{
  "n_layer": 11,
  "d_model": 160,
  "n_head": 5,
  "n_kv_head": 5,
  "head_dim": 32,
  "d_mlp": 512,
  "vocab_size": 2048,
  "activation": "silu",
  "norm": "layernorm",
  "norm_place": "pre",
  "norm_eps": 1e-05,
  "positions": "rope",
  "rope_base": 100000.0,
  "rope_fraction": 1.0,
  "qk_norm": false,
  "attn_scale": 0.177,
  "bias": "all",
  "tie_embeddings": true,
  "parallel_block": false,
  "init": "normal",
  "init_std_qkv": 0.0214,
  "init_std_o": 0.00456,
  "init_std_up": 0.0214,
  "init_std_down": 0.00456,
  "optimizer": "muon_variant",
  "lr": 0.00575,
  "lr_mult_qkv": 0.7,
  "lr_mult_o": 4.0,
  "beta1": 0.93,
  "lr_head": 0.00363,
  "grad_clip": 0.5,
  "warmup_steps": 200,
  "schedule": "wsd",
  "decay_fraction": 0.875,
  "decay_shape": "linear",
  "final_lr_fraction": 0.0,
  "batch_tokens": [8192, 16384, 32768],
  "seq_len": 256,
  "doc_mask": true,
  "train_tokens": 112900000,
  "steps": 6344,
  "dataset": "wikipedia_en"
}
MLP neurons of a small language model. Each row is named by its layer, matrix (up: input weights) and neuron, and shows model dimensions 32-95. Each number is 200 + 20 x the weight over its row's rms, rounded and kept within 0 to 999.
After each neuron's rows, "fires after" lists the tokens most often just before its 100 highest values on Wikipedia text that the model never trained on.

L2.up310,170,207,203,210,182,150,173,203,227,209,194,190,207,212,228,218,206,187,156,200,195,223,206,170,186,198,213,230,185,225,209,190,161,189,174,171,200,188,209,238,207,214,188,192,234,191,187,147,198,178,240,176,227,192,203,233,167,194,185,185,201,196,204,176
fires after: " ", " P", "-", " B", " K"

L4.up28,227,192,181,209,228,195,209,234,202,184,188,197,193,214,181,243,180,210,184,198,183,159,193,186,227,242,198,174,237,215,207,191,206,190,217,216,195,186,210,226,237,193,199,186,220,159,169,179,196,225,216,167,197,207,223,195,205,216,162,207,218,182,196,198
fires after: "fe", "e", " me", " Ra", "we", "st"

L2.up131,201,224,204,191,185,181,182,187,218,228,195,212,222,193,195,181,143,189,170,188,233,210,183,190,166,188,208,201,214,240,189,167,203,183,153,202,178,221,224,205,151,202,218,223,208,215,222,243,216,190,180,166,218,216,210,189,210,185,195,182,206,172,171,180
fires after: "n", " me", " g", " Me", "w", "ff"

L2.up181,235,186,195,188,175,231,232,170,178,166,211,223,201,215,237,202,193,168,215,171,192,232,201,192,199,199,224,193,230,225,192,204,205,175,198,190,196,210,152,213,240,208,214,208,175,219,208,205,165,185,175,192,188,176,236,228,191,200,196,188,198,189,201,181
fires after: " f", " st", " F", " un", " w", "ar"

L4.up97,183,243,207,211,180,205,222,183,198,200,174,193,159,168,174,238,198,231,172,195,230,195,215,208,191,210,172,195,197,215,194,199,204,210,267,174,232,183,204,189,242,212,180,157,191,149,199,209,175,204,206,168,216,193,209,191,210,199,214,171,179,205,197,211
fires after: " ", " Li", "li", " D", " Ri", " Se"

L2.up25,179,190,181,230,184,222,185,201,167,209,177,247,218,187,169,202,214,214,192,187,196,216,170,193,169,207,185,217,191,230,190,194,204,184,181,218,202,213,199,203,204,176,207,176,176,207,235,194,184,189,218,209,219,175,168,203,239,173,185,217,160,234,195,202
fires after: " de", "ph", " And", " pro", " at", "th"

L2.up500,216,198,231,228,149,168,181,208,233,194,231,187,215,211,153,188,177,193,175,178,157,217,176,193,204,244,211,255,205,208,233,210,219,200,217,193,205,236,163,200,230,157,192,177,225,212,159,197,237,197,196,212,201,202,193,157,185,237,218,193,209,176,195,227
fires after: " K", " J", "c", "row", "uck", " Bro"

L5.up412,224,227,197,231,205,208,191,193,176,222,228,206,190,171,231,207,227,205,177,218,207,218,195,216,222,180,197,189,211,187,180,215,201,164,203,171,218,187,196,177,191,199,191,218,230,223,242,210,165,196,173,187,209,190,225,199,200,181,203,180,205,211,220,230
fires after: "s", "c", " po", "po", "port", " c"

L5.up472,191,238,181,242,218,210,167,167,212,220,183,188,226,203,212,191,217,213,204,174,242,217,177,202,274,170,209,212,217,205,180,213,224,195,204,195,200,182,175,189,193,198,167,222,188,202,205,218,204,200,206,186,235,172,179,204,173,199,200,192,204,208,186,204
fires after: ",", " St", " p", " d", " G", " st"

L4.up70,235,201,195,179,182,220,206,243,231,226,178,197,184,189,144,194,214,184,172,211,181,217,213,218,213,189,222,208,203,208,232,171,198,213,220,198,222,184,215,184,193,182,194,178,227,208,223,193,200,204,208,201,163,208,213,186,198,230,198,207,239,177,218,166
fires after: " T", "e", " C", " S", " E", " D"

L2.up448,212,212,192,182,196,238,223,202,227,174,206,196,208,188,194,230,167,178,209,162,179,208,231,202,190,186,205,157,205,241,238,205,184,215,177,149,230,207,189,178,193,215,218,208,219,200,174,158,185,186,204,170,206,172,177,231,191,199,218,197,200,186,186,211
fires after: " a", " S", " F", "y", "al", " Me"

L5.up48,175,193,244,191,204,181,218,238,202,196,214,176,202,191,192,191,214,252,203,175,213,216,199,192,189,197,159,169,193,183,219,174,178,201,210,195,213,206,217,222,227,180,197,179,183,207,227,234,222,196,186,160,186,206,228,220,186,184,163,249,198,223,203,193
fires after: "s", " con", "us", " dis", "al", "man"

L2.up418,198,219,197,194,160,202,213,188,195,201,177,198,201,199,196,180,189,181,217,220,233,171,197,178,165,227,185,242,203,208,205,210,209,181,166,215,196,197,233,175,182,195,225,194,187,212,226,200,190,227,143,180,193,195,186,192,205,194,240,218,218,209,227,185
fires after: " so", " bo", " con", " So", " the", " Pa"

L2.up375,228,228,156,195,210,178,201,198,245,235,213,188,220,205,196,163,216,179,194,222,205,188,218,200,214,185,202,164,178,199,234,219,179,191,195,211,196,182,226,179,186,208,180,201,227,202,194,197,206,162,194,163,218,215,172,210,197,216,210,237,252,229,212,240
fires after: " K", " B", " M", " H", "C", "B"

L2.up206,186,208,218,206,211,194,187,163,226,225,173,214,198,198,212,169,195,211,217,167,197,197,222,212,204,171,207,196,204,197,206,153,159,221,202,200,187,179,235,200,191,204,222,211,200,223,182,222,195,194,182,142,209,202,212,216,210,235,184,195,217,212,191,182
fires after: "or", "amp", "al", "mp"

L5.up199,218,169,207,154,182,198,208,221,205,188,222,207,230,211,207,189,209,204,209,234,204,187,187,208,204,192,214,201,197,190,199,198,210,213,141,210,185,155,196,249,199,220,187,192,176,223,198,186,210,171,191,200,207,222,174,230,192,180,175,227,197,235,224,208
fires after: "mm", "mit", "ent", " comp", " st", "min"

L2.up382,191,213,152,247,180,173,217,202,190,189,215,179,217,162,202,184,202,202,229,176,191,260,201,206,207,177,178,215,204,229,217,240,202,177,197,192,221,217,197,178,222,222,209,191,201,245,213,202,190,209,217,192,205,202,216,195,200,194,177,240,214,222,205,182
fires after: " ", " p"

L4.up392,205,202,185,193,233,215,192,187,214,213,228,175,184,190,165,184,213,202,226,191,205,217,176,192,280,212,192,194,200,194,211,220,214,224,223,219,236,185,223,216,204,184,181,200,215,182,216,203,215,234,234,216,208,178,182,204,213,169,198,192,199,202,229,190
fires after: "s", "z", "c", " C", " Ju"

L5.up362,196,210,224,213,204,224,174,217,230,204,193,176,184,229,188,194,216,249,233,165,227,213,195,204,236,211,190,190,184,235,225,236,199,197,197,201,186,202,184,219,200,193,209,192,230,218,217,207,168,192,208,202,236,183,201,199,175,210,195,176,218,205,206,177
fires after: " G", " re", ",", " ", " Re", " b"

L7.up88,227,198,202,182,213,205,201,224,188,196,235,214,180,201,217,239,171,247,213,204,178,201,222,199,193,216,181,182,200,202,179,224,190,207,196,182,196,179,225,187,215,196,221,200,161,196,206,208,195,196,164,214,212,218,195,235,197,208,188,185,153,213,211,202
fires after: "s", " as", " ", " S", "gre", "go"

L7.up487,220,195,221,208,214,233,226,210,203,213,200,172,190,204,194,185,208,209,190,195,214,184,200,204,178,207,189,171,201,213,215,216,210,171,176,195,204,173,196,208,198,224,175,215,205,208,175,184,184,189,218,210,200,196,224,215,197,231,198,191,197,192,216,207
fires after: " ", " Al", " \"", " of", "s"

L4.up301,229,173,211,194,204,189,171,181,209,216,252,194,197,200,204,208,167,218,204,245,182,235,221,227,194,186,211,173,200,196,234,192,198,195,189,170,180,189,212,180,183,207,172,183,226,231,212,235,163,193,194,185,194,176,184,219,180,236,190,200,190,204,193,202
fires after: " ", " S", " W", "W", ",", "y"

L2.up474,204,189,233,204,199,201,195,233,215,211,176,231,213,210,182,212,196,177,213,235,214,199,187,205,204,188,197,214,218,163,211,225,200,201,176,210,174,219,171,168,230,170,164,190,191,208,191,200,180,216,211,237,224,208,215,200,178,215,247,198,200,234,178,186
fires after: "ro", " mi", " pro", " con", " dis", " per"

L7.up224,201,188,187,229,186,202,196,184,191,163,186,200,196,204,214,191,207,258,242,197,197,207,212,195,194,233,211,209,201,229,206,212,196,210,183,205,230,209,203,176,184,220,206,191,243,205,202,193,161,192,229,189,217,189,188,192,196,222,174,196,186,202,175,175
fires after: " ", " la", " un", "la", " A", " life"

L7.up369,227,180,209,194,231,238,188,225,190,193,205,188,210,217,196,182,140,181,160,181,188,201,209,195,196,171,168,226,195,185,240,198,203,180,222,233,206,184,183,217,197,184,166,216,161,176,223,194,179,229,182,214,190,210,226,224,175,207,211,137,212,169,206,200
fires after: " in", "s", "\n", " under", " as"

L5.up448,194,224,158,241,200,186,203,207,190,215,193,228,202,234,185,198,178,224,200,239,203,154,217,209,205,196,152,186,222,198,182,211,241,197,214,181,190,215,194,214,193,201,188,171,181,211,221,194,209,208,225,200,193,200,218,190,204,184,164,200,221,198,179,189
fires after: "ef", "e", "f", "fe", " comp", " sign"

L2.up376,210,253,199,214,231,220,238,183,196,187,159,169,200,198,177,217,183,192,238,211,181,165,175,227,192,202,221,215,203,203,196,202,198,161,194,206,199,201,210,180,194,214,197,178,205,207,183,197,193,221,187,197,183,192,160,218,201,241,196,230,222,232,219,219
fires after: " so", " So", " A", " a", " Ya", " Se"

L2.up398,209,233,160,224,221,176,238,180,205,224,178,209,209,186,201,210,209,223,200,222,173,192,221,199,198,222,191,193,163,184,194,189,187,208,160,203,180,203,209,208,235,208,221,193,207,203,139,189,186,205,205,204,191,189,169,214,158,215,196,212,192,201,187,207
fires after: " F", " A", " b", "B", " B", "fer"

L4.up329,198,211,170,210,227,211,178,194,208,170,234,193,215,204,164,184,217,183,205,161,192,233,180,202,222,216,212,176,241,197,204,226,208,202,184,218,196,201,185,215,227,207,212,191,223,238,182,205,193,172,210,178,199,241,218,221,169,211,163,197,207,184,238,164
fires after: " ", "s", " Ba", "ne"

L4.up205,218,204,213,195,232,152,186,254,220,237,209,181,202,172,201,212,188,190,179,219,153,229,237,177,205,201,193,210,224,183,163,208,215,208,185,203,191,204,186,222,180,240,180,175,205,217,169,213,225,190,224,183,204,221,189,199,203,171,218,232,161,239,179,200
fires after: "c", "re", "n", "s", "N", "r"

L5.up222,229,199,215,181,219,215,179,218,183,190,220,183,208,192,182,195,214,219,203,212,218,186,221,186,193,206,211,198,198,209,186,221,188,170,225,203,211,202,169,189,185,224,231,250,214,229,190,213,166,178,163,192,224,176,202,217,141,207,147,179,208,219,157,198
fires after: " c", " de", " re", " C", "re", "s"

L7.up359,193,192,168,178,195,195,206,210,211,209,169,184,203,199,201,179,186,198,172,186,188,157,199,186,235,204,198,204,215,225,204,227,188,189,177,215,200,180,231,189,204,206,188,195,203,205,219,207,191,205,242,176,171,205,223,196,197,215,242,180,220,236,193,228
fires after: " |", "In", "and", "n", "at", "f"

L2.up280,175,201,160,196,206,216,182,198,189,164,238,191,198,185,196,204,188,195,171,213,151,209,206,167,178,209,206,196,214,221,220,189,231,179,177,180,233,212,202,203,231,185,146,215,191,201,230,185,201,184,209,174,208,176,179,204,213,193,210,201,191,231,157,197
fires after: " F", " S", "s", "x", "S", " d"

L2.up108,205,206,177,191,214,177,184,179,219,194,221,191,226,221,210,213,197,187,217,198,211,218,208,222,185,192,197,181,180,180,173,198,197,192,204,208,213,181,218,231,166,210,206,201,196,193,202,204,222,212,176,179,218,199,183,191,213,193,183,167,155,193,218,219
fires after: " the", " C", "il", " c", " The", "The"

L4.up461,189,176,197,182,199,190,187,244,212,198,195,186,200,228,166,194,192,212,164,197,190,165,207,196,186,198,203,215,201,190,213,222,191,178,160,211,207,198,214,231,223,209,185,197,219,236,195,221,172,217,154,237,205,214,229,222,199,206,231,188,168,236,193,215
fires after: "at", "n", "t", " re", "ult", " M"

L2.up97,201,226,209,193,219,160,190,220,192,190,211,168,217,182,194,170,212,194,247,199,233,187,214,171,217,208,154,224,218,197,245,191,192,186,200,192,198,222,176,235,182,165,194,174,215,230,197,206,231,222,164,206,195,201,186,213,201,190,224,199,198,185,211,208
fires after: "s", " dis", "y", "es", " con"

L4.up87,228,223,193,199,213,168,216,245,186,211,190,179,153,194,204,220,185,214,185,182,192,223,208,217,206,174,207,199,221,207,207,240,178,206,216,190,237,221,197,194,197,185,196,195,185,202,178,215,179,249,206,184,227,192,209,174,184,189,206,165,188,191,190,201
fires after: "\n", " in", " de", " re", "S", " at"

L7.up414,181,201,190,184,171,198,179,199,177,175,212,205,189,215,194,213,166,217,245,195,198,240,187,205,217,161,205,199,215,219,202,203,198,182,203,205,235,195,186,178,211,228,186,192,242,209,164,222,197,164,176,213,225,192,206,211,205,201,241,210,189,199,226,196
fires after: "c", " Ad", " c", " a", " National", "ter"

L5.up211,202,197,247,200,220,202,201,221,189,183,194,213,216,185,214,199,196,191,192,192,208,212,211,261,178,172,184,170,217,228,172,207,194,244,215,207,245,189,197,214,186,220,154,198,179,198,174,195,179,198,206,194,185,201,243,231,203,181,207,171,233,160,228,197
fires after: " re", " de", " of", " un", " under", " in"

L2.up256,187,198,213,238,196,157,215,202,219,174,164,247,230,196,205,182,182,191,211,177,181,206,214,180,199,188,213,202,195,203,231,166,196,181,223,185,201,204,181,187,192,170,179,199,198,177,204,215,218,212,203,189,244,197,195,187,165,215,157,197,212,219,212,206
fires after: " W", " G", " st", " St", " w", " R"

L2.up44,187,204,178,192,155,195,228,210,210,217,183,170,207,185,187,164,196,177,200,244,198,218,207,227,202,187,193,198,164,202,249,191,195,166,205,199,199,206,191,229,180,223,213,176,209,239,205,181,207,198,179,206,202,135,196,172,175,243,201,195,216,177,219,211
fires after: " Mo", " Col", " B", " Com", "mo", " North"

L4.up41,204,191,183,197,223,200,210,184,199,184,207,179,197,241,216,176,196,221,205,168,185,191,184,221,167,195,206,183,202,201,204,168,208,210,209,223,195,159,171,216,191,219,192,190,206,222,193,181,212,202,207,227,224,196,224,196,210,183,245,221,183,209,202,185
fires after: "li", " C", " c", " D", " ca", " d"

L2.up316,184,162,193,221,190,165,246,240,206,217,193,207,240,198,182,202,178,239,194,185,188,222,152,189,153,186,207,204,210,226,215,204,168,197,203,208,222,221,224,209,228,202,199,230,217,191,198,203,170,184,222,177,225,186,161,178,190,218,200,193,204,183,183,163
fires after: " K", "M", "K", "B", "(", " B"

L7.up65,181,182,222,203,232,194,171,211,195,191,226,183,198,176,212,211,184,185,194,182,228,193,180,196,212,231,210,208,239,176,209,180,210,204,225,198,215,191,173,237,197,214,212,207,173,186,184,222,207,218,216,200,216,187,194,214,185,217,220,205,178,236,212,176
fires after: "s", "ov", "w", "u", "br", "min"

L5.up386,217,180,211,223,214,186,204,173,228,208,210,201,218,223,204,202,180,174,176,200,240,156,197,207,194,189,168,205,238,226,197,216,203,178,210,195,206,190,189,177,221,183,191,213,174,232,184,196,207,208,208,198,180,202,193,206,176,229,215,214,176,187,189,226
fires after: " the", " The", "The", " Te"

L2.up228,228,196,184,203,170,173,196,233,201,198,199,229,214,183,190,193,200,181,222,210,203,210,213,237,223,173,184,215,196,217,213,219,212,195,167,250,219,184,228,201,173,199,220,175,201,211,222,195,191,187,182,250,216,200,205,189,195,216,190,218,181,214,218,189
fires after: "mo", " so", " Mo", " Da", " So", " Go"

L2.up302,185,173,212,199,183,205,193,208,243,217,223,213,185,182,173,175,205,204,189,217,183,240,212,159,234,190,223,180,186,177,208,191,215,177,205,207,210,206,194,204,183,204,182,196,175,194,190,237,229,201,193,176,191,187,188,211,193,211,230,247,188,183,203,182
fires after: " Ar", "C", " C", " Mar", "r", " M"

L5.up58,209,206,184,189,176,219,236,194,205,224,194,175,155,154,181,209,184,195,212,231,180,198,214,207,180,217,181,189,210,250,201,188,194,199,166,190,216,215,175,202,202,201,185,196,203,202,197,218,174,216,223,177,171,195,243,183,235,194,225,190,214,158,202,224
fires after: "app", " Pat", " to", " imp", "re", " b"

L5.up452,200,221,210,183,223,208,185,206,233,190,196,205,200,209,184,178,173,217,185,188,211,218,213,172,211,191,203,198,171,234,219,172,191,169,173,188,195,209,208,231,199,183,210,201,221,185,206,187,183,194,197,217,173,167,199,205,188,201,203,192,216,225,214,237
fires after: "y", " A", " de", "al", "e", " For"

L2.up147,206,186,157,224,197,213,214,258,159,200,224,228,190,223,185,194,197,168,204,201,198,188,203,204,201,222,215,190,219,209,191,242,219,186,178,210,226,193,212,194,247,181,173,189,192,180,205,176,194,218,196,209,204,188,171,161,213,210,181,210,189,211,176,230
fires after: " de", " De", " pro", "x"

L7.up303,219,212,196,206,215,172,187,259,237,230,194,211,189,191,209,177,195,177,219,191,176,203,231,193,222,188,184,186,162,176,181,186,146,204,214,192,147,201,206,218,206,198,192,182,261,187,207,199,187,200,181,204,188,193,213,177,226,208,166,181,218,230,228,208
fires after: "B", "y", " B", "ch", "et", "th"

L4.up19,229,222,207,198,229,208,214,196,210,173,207,218,211,220,178,209,191,184,186,192,219,193,195,194,191,196,222,202,201,172,149,206,131,228,187,194,191,236,193,202,200,195,172,200,183,192,197,235,224,176,204,201,195,201,207,204,213,195,210,199,193,209,239,183
fires after: " J", " T", "b", "age", " A"

L2.up279,199,207,203,209,218,174,189,149,207,193,215,196,190,218,190,196,161,225,193,161,220,188,242,191,203,168,192,181,235,195,215,170,190,222,189,216,205,170,213,212,219,192,221,186,210,193,199,229,204,224,212,211,241,183,190,208,213,197,153,178,220,212,212,207
fires after: " D", "al", "or", "ed", "D", " c"

L2.up26,215,170,190,189,213,175,195,199,202,207,199,203,196,205,192,232,200,179,213,230,205,216,208,220,154,223,212,194,182,202,180,160,221,171,180,192,172,213,197,245,228,242,181,191,200,172,189,218,184,179,194,229,212,146,194,195,204,234,208,181,196,211,186,184
fires after: " b", "A", "th", " f", " F"

L4.up42,211,216,223,193,229,170,198,169,208,217,180,215,176,188,182,193,175,180,207,217,171,184,203,177,233,195,198,190,193,186,235,171,192,207,222,152,206,209,238,166,190,175,182,190,197,213,214,190,223,188,189,190,170,241,217,183,183,224,236,227,195,231,206,185
fires after: "s", " Al", "al", " S", " T"

L4.up62,204,203,197,193,207,207,201,193,205,215,219,195,228,204,212,221,227,174,260,197,196,250,164,211,215,205,199,216,192,190,190,228,209,205,220,164,232,159,177,171,193,209,199,165,227,198,175,188,188,209,161,208,208,218,180,193,216,194,215,189,169,213,227,182
fires after: " c", " C", "op", "c", "C"

L7.up91,198,185,222,192,223,204,189,224,232,189,170,183,171,193,209,183,191,198,206,233,195,199,214,192,177,164,204,213,230,204,222,245,205,193,254,219,198,158,204,188,228,227,226,203,187,209,191,222,179,204,209,204,202,181,223,185,153,209,179,196,215,181,195,193
fires after: "\n", "co", " re", "==", "-"

L2.up433,210,199,218,228,180,186,196,193,195,193,205,196,225,213,247,197,220,180,204,206,206,189,204,218,197,151,197,215,235,199,179,260,183,202,205,195,225,188,208,196,194,196,203,194,183,231,192,221,195,223,208,198,229,226,207,214,171,191,169,194,187,195,216,184
fires after: " (", " \"", " ", "-", " re"

L4.up268,201,210,204,181,204,138,221,199,228,191,222,192,173,170,208,192,209,218,164,161,226,175,205,212,206,210,174,215,199,211,222,199,188,233,180,192,209,207,208,211,203,195,221,194,191,191,196,190,202,215,224,216,198,204,206,203,181,200,196,240,199,237,201,177
fires after: "s", ",", " O", "ed"

L2.up226,202,222,228,196,188,165,227,227,183,232,196,220,209,199,183,179,196,210,185,200,202,208,209,218,184,207,210,216,205,210,240,219,217,205,205,188,188,185,194,188,182,130,189,172,198,168,193,242,187,187,231,230,213,185,148,187,196,189,202,183,212,197,203,194
fires after: " K", "u", " Bro", " pro", " Mo", " Me"

L4.up495,198,189,212,205,181,271,197,212,217,166,185,206,204,206,149,187,203,235,242,203,226,203,194,149,194,197,205,204,210,190,235,226,211,176,216,207,177,200,199,165,185,203,199,190,189,185,182,202,194,178,199,177,202,192,208,190,207,242,184,205,235,179,216,169
fires after: " ", "s", " re", "li", "di", " se"

L5.up495,210,226,199,214,191,195,230,201,218,227,192,201,242,183,205,230,171,178,190,231,193,211,209,181,207,171,177,177,242,220,202,233,205,216,201,225,194,203,215,220,221,194,221,212,219,181,204,161,206,202,199,155,211,196,153,197,199,234,200,176,167,200,213,210
fires after: " ", " c", "c", " comp", "s"

L5.up363,186,182,221,188,203,165,178,173,217,206,211,253,245,212,176,195,153,219,231,165,201,214,198,243,212,230,175,229,221,212,227,214,199,204,233,204,194,216,185,206,181,195,214,221,189,184,175,221,202,192,224,177,185,165,207,210,186,182,194,190,193,228,211,221
fires after: "s", "va", " Su", "un", "up", "min"

L7.up488,211,163,225,209,195,203,205,225,181,201,212,199,213,218,191,165,216,217,187,173,208,182,214,229,211,173,184,200,212,228,185,172,210,155,211,194,189,158,210,210,181,181,209,207,200,220,210,185,166,195,200,229,206,214,211,208,187,228,216,211,178,179,242,208
fires after: " D", " co", " re", "ed", " ca", " a"

L5.up201,187,211,177,230,224,203,219,211,186,206,224,178,232,205,149,228,217,204,171,197,187,193,156,162,188,192,159,196,184,211,192,191,180,210,220,191,217,198,204,171,178,169,213,211,213,253,193,247,191,189,206,209,215,217,189,194,204,225,222,195,188,197,183,232
fires after: " P", " de", "hi", " De", " p", "p"

L4.up467,175,216,201,172,175,184,238,215,222,135,206,154,207,206,188,210,194,191,220,227,220,202,190,199,202,201,187,215,190,187,230,191,223,189,183,246,177,173,212,208,209,169,220,179,194,157,180,200,189,213,197,197,212,188,242,197,203,212,227,224,211,174,212,192
fires after: "re", "-", "di", "li", "ar", " re"

L4.up240,186,212,203,196,202,199,202,199,216,208,184,222,196,178,229,168,167,191,221,205,249,169,233,196,189,210,145,201,174,205,183,223,207,166,202,207,214,212,201,219,206,201,221,228,203,225,206,226,197,204,182,180,169,203,214,175,208,175,195,205,192,200,190,205
fires after: " me", " Me", "te", " inter", "jo"

L7.up5,185,180,225,205,206,183,153,251,184,190,187,215,221,182,164,205,227,187,183,192,209,182,177,201,213,170,206,219,193,204,187,201,173,222,217,199,197,211,204,215,187,193,178,185,233,187,197,149,212,164,198,185,213,181,196,172,224,220,214,206,211,186,182,175
fires after: "ed", ")", "ted", "%"

L4.up415,203,195,210,237,202,197,208,218,204,204,206,221,169,201,195,207,144,205,153,273,184,227,176,217,205,207,159,225,245,202,199,209,207,203,182,212,206,200,190,212,199,194,178,217,196,216,191,224,197,190,228,204,208,208,205,214,192,211,198,174,176,193,211,192
fires after: "s", " pro", " tr", " per", " Har", " p"

L2.up166,135,198,194,242,229,224,239,169,188,164,197,246,202,187,183,196,232,196,167,182,185,193,191,219,200,244,167,190,191,221,208,185,237,203,213,199,200,230,183,235,218,232,185,189,202,179,191,213,210,220,225,193,184,196,215,203,187,192,186,206,170,208,235,227
fires after: "li", "ci", " Mar", " an", " Ri", "pp"

L5.up278,166,204,172,190,206,174,222,243,212,218,187,175,203,181,221,211,204,183,198,180,200,175,198,207,185,179,198,229,224,198,165,195,146,228,208,189,167,171,208,262,179,209,186,185,242,206,213,215,185,211,212,227,192,200,209,167,221,213,212,226,189,203,201,217
fires after: "t", " P", "p", "lect", "ot", " Mo"

L4.up67,162,207,167,218,223,194,181,204,213,184,177,211,230,178,203,208,208,201,202,165,189,230,221,220,191,200,182,191,184,197,161,214,188,173,198,183,178,166,159,205,206,235,165,208,233,177,203,209,224,227,223,223,182,172,196,195,191,223,184,232,177,210,200,183
fires after: "at", "re", "th", "e", "qua", "w"

L5.up157,168,189,224,211,211,213,187,175,181,215,193,194,198,207,222,193,236,209,233,222,221,218,221,192,200,221,172,192,193,208,187,195,183,199,219,220,211,164,195,194,184,204,195,188,231,229,225,259,192,201,197,211,184,213,216,195,207,205,219,212,200,218,154,185
fires after: "ab", " Ju", "b", "qua", " b"

L4.up173,230,210,204,209,235,164,224,222,146,184,219,197,204,185,171,235,170,219,208,223,213,197,181,190,231,184,188,185,169,231,183,188,205,204,196,178,209,188,162,177,203,197,174,189,224,187,221,206,214,231,224,202,250,193,221,212,182,193,204,202,210,189,203,236
fires after: "c", " p", " c", " in", "s", " de"

L5.up232,221,191,209,210,183,177,182,200,189,213,202,171,196,201,182,213,196,184,204,201,190,215,216,184,188,223,175,213,242,180,212,210,203,224,234,214,210,201,209,169,211,236,188,196,220,209,175,177,221,193,182,172,230,193,176,202,220,225,216,196,189,182,214,156
fires after: " C", "c", " U", " c", "s"

L4.up89,195,209,204,168,188,210,213,217,188,200,178,216,194,192,217,222,193,194,198,209,189,185,203,196,200,200,212,182,196,225,165,202,198,197,218,150,218,207,178,184,186,219,228,207,205,187,213,217,171,191,172,186,222,207,211,206,201,204,182,189,218,169,232,229
fires after: " b", " ", " F", " to", " w", " f"

L5.up102,210,183,202,210,214,194,193,216,202,201,205,193,214,153,211,206,209,218,207,206,203,217,171,176,209,247,238,212,177,182,193,202,224,193,193,191,199,195,226,205,225,246,193,198,182,189,193,172,208,205,190,199,192,199,146,225,213,182,228,205,212,192,211,219
fires after: "qua", "r", " C", " V", "er", "cc"

L2.up387,196,209,235,196,213,170,192,204,188,200,207,164,214,200,191,184,235,221,218,198,188,173,172,199,199,184,183,201,189,175,200,175,186,195,221,214,208,207,246,225,151,236,210,194,214,195,179,223,191,203,233,217,193,199,162,218,192,178,241,227,180,224,246,205
fires after: " C", "C", "cc", " Ba", " c", "c"

L4.up494,230,190,181,171,207,199,237,189,177,197,194,204,164,208,207,153,240,208,188,203,199,194,200,199,202,193,194,223,194,217,208,187,216,219,228,204,249,211,193,199,183,179,229,198,213,197,199,191,196,166,209,216,206,213,189,211,182,205,202,224,176,181,221,214
fires after: "s", "n", "ed", "ur", "er"

L2.up195,202,175,240,218,192,208,206,214,221,207,181,195,222,195,216,214,176,193,212,198,194,204,202,192,165,158,208,190,209,216,173,197,183,205,208,169,187,202,192,206,175,200,162,159,192,143,144,244,208,182,212,210,213,177,173,194,222,197,158,196,188,222,248,190
fires after: " W", " re", "W", " G", " O"